From a checkpoint of a small transformer trained on Wikipedia: no biases in attention or MLP.
MLP neurons of a small language model. Each row is named by its layer, matrix (gate and up: input weights; down: output weights) and neuron, and shows model dimensions 405-468. Each number is 200 + 30 x the weight over its row's rms, rounded and kept within 0 to 999. A neuron's up and down rows have the sign that makes its largest values positive.
Before each neuron's rows is what it responds to, as a language model described it from the Wikipedia text at the highest values.

Description: Census phrasing, mid-word pieces. Fires on words inside census population statements ("495, out of 4,314 in", "average family size") and on mid-word fragments of rare words (sl-ab, f-unnel, ins-uff).
L12.gate422,212,201,212,229,145,183,230,243,155,197,221,185,205,228,197,179,175,269,201,200,199,228,155,250,206,225,187,221,179,194,210,206,234,174,196,248,189,152,238,194,236,152,173,225,229,258,189,226,208,211,185,193,201,169,227,187,165,200,185,189,204,167,202,180
L12.up422,232,182,233,221,173,211,214,216,202,253,166,191,184,265,251,186,184,242,195,176,201,198,239,169,209,180,169,234,236,208,189,162,253,213,223,211,202,162,231,261,190,181,184,157,216,247,229,227,191,244,180,184,155,172,238,226,192,234,157,231,211,219,190,232
L12.down422,132,191,152,132,240,167,199,229,219,208,208,211,188,198,201,163,248,190,165,228,219,224,227,127,195,203,212,160,165,177,204,205,254,204,211,128,157,172,192,187,215,187,235,215,167,177,197,184,250,188,202,213,232,224,166,217,217,229,214,201,223,160,148,167

Description: Wiki markup and name "for". Fires on the closing == of section headings (History==), leading | of table rows, and "for" inside names or titles (Centers for Disease Control, Bullet for Hire), plus years in lists.
L11.gate990,217,202,165,173,237,216,181,183,135,163,191,198,177,241,181,172,238,165,184,183,207,194,202,229,187,166,174,195,269,145,197,248,215,242,181,165,228,223,253,193,255,214,185,173,233,213,202,247,180,205,215,179,207,202,226,221,178,169,211,177,200,204,150,218
L11.up990,192,243,158,151,189,223,222,189,235,194,150,185,158,227,196,193,216,143,179,192,184,240,210,195,159,238,208,166,242,177,201,174,192,199,172,205,214,161,197,190,213,205,188,223,165,194,230,207,199,148,176,200,240,201,177,220,199,159,159,202,212,176,167,240
L11.down990,205,233,210,114,244,172,217,201,249,238,234,187,213,149,220,184,199,160,193,200,165,158,180,211,189,199,257,175,214,257,197,194,195,215,175,192,119,257,177,205,193,222,181,206,190,197,183,184,193,172,176,212,225,185,195,227,255,230,209,205,155,110,217,260

Description: Structured-data separators. Separators and connecting words inside infoboxes, tables and statistic lists, such as table pipes, colons after field names ("GNIS feature ID:") and "and" in age breakdowns.
L7.gate62,220,264,163,204,259,208,223,224,200,186,184,262,163,211,160,277,190,228,176,163,224,210,153,140,174,211,224,212,215,232,154,247,188,166,172,188,183,203,229,231,174,187,206,158,247,209,235,164,225,227,189,233,229,164,183,175,210,229,258,190,135,177,189,170
L7.up62,145,180,223,192,223,186,195,201,234,180,183,191,189,194,154,192,188,206,186,185,178,189,198,166,226,161,197,219,202,224,166,216,205,210,189,213,160,212,213,196,207,154,230,241,224,182,215,215,206,184,189,194,244,202,196,236,134,170,235,237,204,197,193,172
L7.down62,118,252,217,213,251,187,184,187,209,208,186,182,195,243,191,282,167,235,242,218,226,194,206,168,215,142,211,203,226,205,195,188,152,190,176,227,186,219,157,178,224,196,201,247,169,201,182,214,220,203,152,209,193,172,271,211,170,288,147,255,206,187,222,187

Description: Second word piece. The second subword piece of a word that starts with a single capital letter token, such as K-ens-ington, W-el-sh, D-ess-ert and S-out-hend.
L12.gate1183,212,229,129,215,217,141,209,214,245,184,201,222,204,219,150,228,226,226,164,177,193,252,194,165,162,158,184,183,241,223,161,233,212,246,189,144,209,237,239,255,216,204,151,173,204,197,227,231,194,207,199,178,196,196,194,173,213,219,156,209,236,172,193,203
L12.up1183,179,179,251,256,181,201,168,222,209,221,201,187,192,246,231,241,224,145,191,203,191,213,237,194,172,210,225,242,159,215,176,235,207,213,239,182,216,194,218,190,240,215,170,252,223,183,206,175,234,174,251,221,229,205,222,191,172,147,176,247,172,201,221,247
L12.down1183,187,193,195,233,205,193,191,249,167,191,198,133,215,230,149,270,285,186,239,133,212,176,168,219,192,193,177,221,179,176,240,203,240,282,176,209,232,203,235,192,170,143,193,207,225,189,193,218,198,207,242,202,215,245,191,140,173,173,238,179,202,228,220,252

Description: Mid-word fragments. Short word-piece tokens in the middle of a word split into several pieces, often names or foreign words, e.g. Sw-ed-en, Mall-or-ca, f-ing-ers.
L11.gate632,188,226,226,270,248,186,178,213,235,209,192,267,231,242,216,286,175,204,191,140,232,244,177,235,162,168,217,252,188,187,144,170,206,173,244,200,171,186,266,243,128,215,219,185,266,173,240,204,161,188,217,173,209,199,210,226,224,207,180,130,133,210,164,201
L11.up632,207,135,249,216,178,196,175,202,218,192,231,238,174,210,180,153,211,204,172,209,227,165,222,185,220,190,240,166,190,186,205,158,177,191,230,122,198,176,171,165,175,228,181,241,229,151,181,211,182,187,203,199,156,238,203,242,218,189,222,217,187,182,193,261
L11.down632,191,159,186,170,244,213,185,228,183,153,257,191,169,200,189,239,165,179,181,123,256,198,212,193,191,250,256,156,195,232,191,265,220,174,208,158,195,225,212,187,171,185,192,208,217,220,211,215,164,202,252,205,184,210,232,188,229,215,222,209,225,247,188,218

Description: Before a numeric value. Fires on the word, separator, or leading digits just before a figure is given in census, stats, or tables, e.g. population of, fee of, Density:, |.
L11.gate1143,207,194,186,223,230,248,201,240,214,212,150,184,185,211,259,191,185,190,199,167,244,215,163,218,209,234,96,233,272,166,187,188,202,214,158,216,227,218,227,227,230,233,158,200,223,204,168,153,196,200,226,195,144,207,176,209,241,185,208,206,238,243,148,240
L11.up1143,234,186,249,195,159,185,249,219,194,191,223,195,277,211,177,193,205,231,222,158,262,192,191,225,152,183,183,219,209,241,175,184,210,195,204,233,280,245,172,199,183,189,174,210,181,252,192,178,226,146,253,177,206,200,241,207,235,206,179,199,197,208,184,280
L11.down1143,196,199,192,165,218,227,106,216,183,204,220,190,245,158,187,164,187,172,216,164,180,208,214,216,212,161,191,188,262,208,197,191,222,198,231,198,197,192,224,237,179,202,194,300,149,152,177,225,178,187,182,153,171,140,226,246,218,152,237,224,185,74,186,254

Description: Connective after noun phrases. Connectives right after a noun or adjective phrase, mostly purpose for (drug for the treatment of, traded for a player), plus or/and/of in lists.
L12.gate1087,178,178,161,255,175,174,197,232,203,179,219,215,169,179,207,229,226,208,210,211,188,202,223,226,141,195,195,200,224,215,210,196,218,231,217,163,192,195,151,184,165,233,239,135,189,201,236,182,279,219,244,168,167,195,219,173,175,187,229,206,189,225,252,231
L12.up1087,202,201,190,129,189,190,177,227,199,184,191,189,243,165,179,267,220,196,200,210,152,173,173,165,169,174,196,218,243,270,166,243,234,217,202,172,227,147,162,201,183,175,220,216,153,228,192,200,142,215,244,224,177,216,258,171,195,192,238,168,244,205,234,201
L12.down1087,213,252,213,167,205,228,232,214,240,194,218,184,213,159,215,221,190,208,208,221,170,192,209,177,181,168,236,183,198,175,163,181,164,195,215,239,179,248,240,158,222,262,119,180,201,222,216,217,168,225,206,263,184,138,205,176,224,192,213,252,228,176,182,193

Description: Short function-word starts. Word-initial pieces like for, to, on, by, non, often starting words (forged, aforementioned, Nonetheless, bypass) or prepositions and sentence-initial "On" dates.
L7.gate120,231,276,183,203,166,237,240,258,211,230,243,175,185,226,177,227,168,243,229,146,234,221,166,232,199,243,211,204,178,197,201,224,144,259,218,215,239,225,177,233,238,207,178,181,237,204,178,181,177,187,207,211,187,187,182,199,162,210,222,227,171,215,182,157
L7.up120,177,208,220,193,161,181,189,259,182,193,199,227,193,229,276,167,151,183,196,216,199,243,203,198,166,230,204,139,153,247,229,130,185,230,226,213,215,124,159,177,198,235,225,214,185,166,177,242,135,199,204,199,225,174,172,230,204,198,230,203,228,184,164,248
L7.down120,230,250,223,165,199,174,200,254,210,157,230,171,174,214,214,193,217,222,206,227,250,255,201,261,230,193,180,244,143,214,200,219,148,203,206,230,192,201,223,176,217,222,172,174,174,178,237,221,188,150,219,166,192,193,192,216,218,202,202,220,198,208,139,218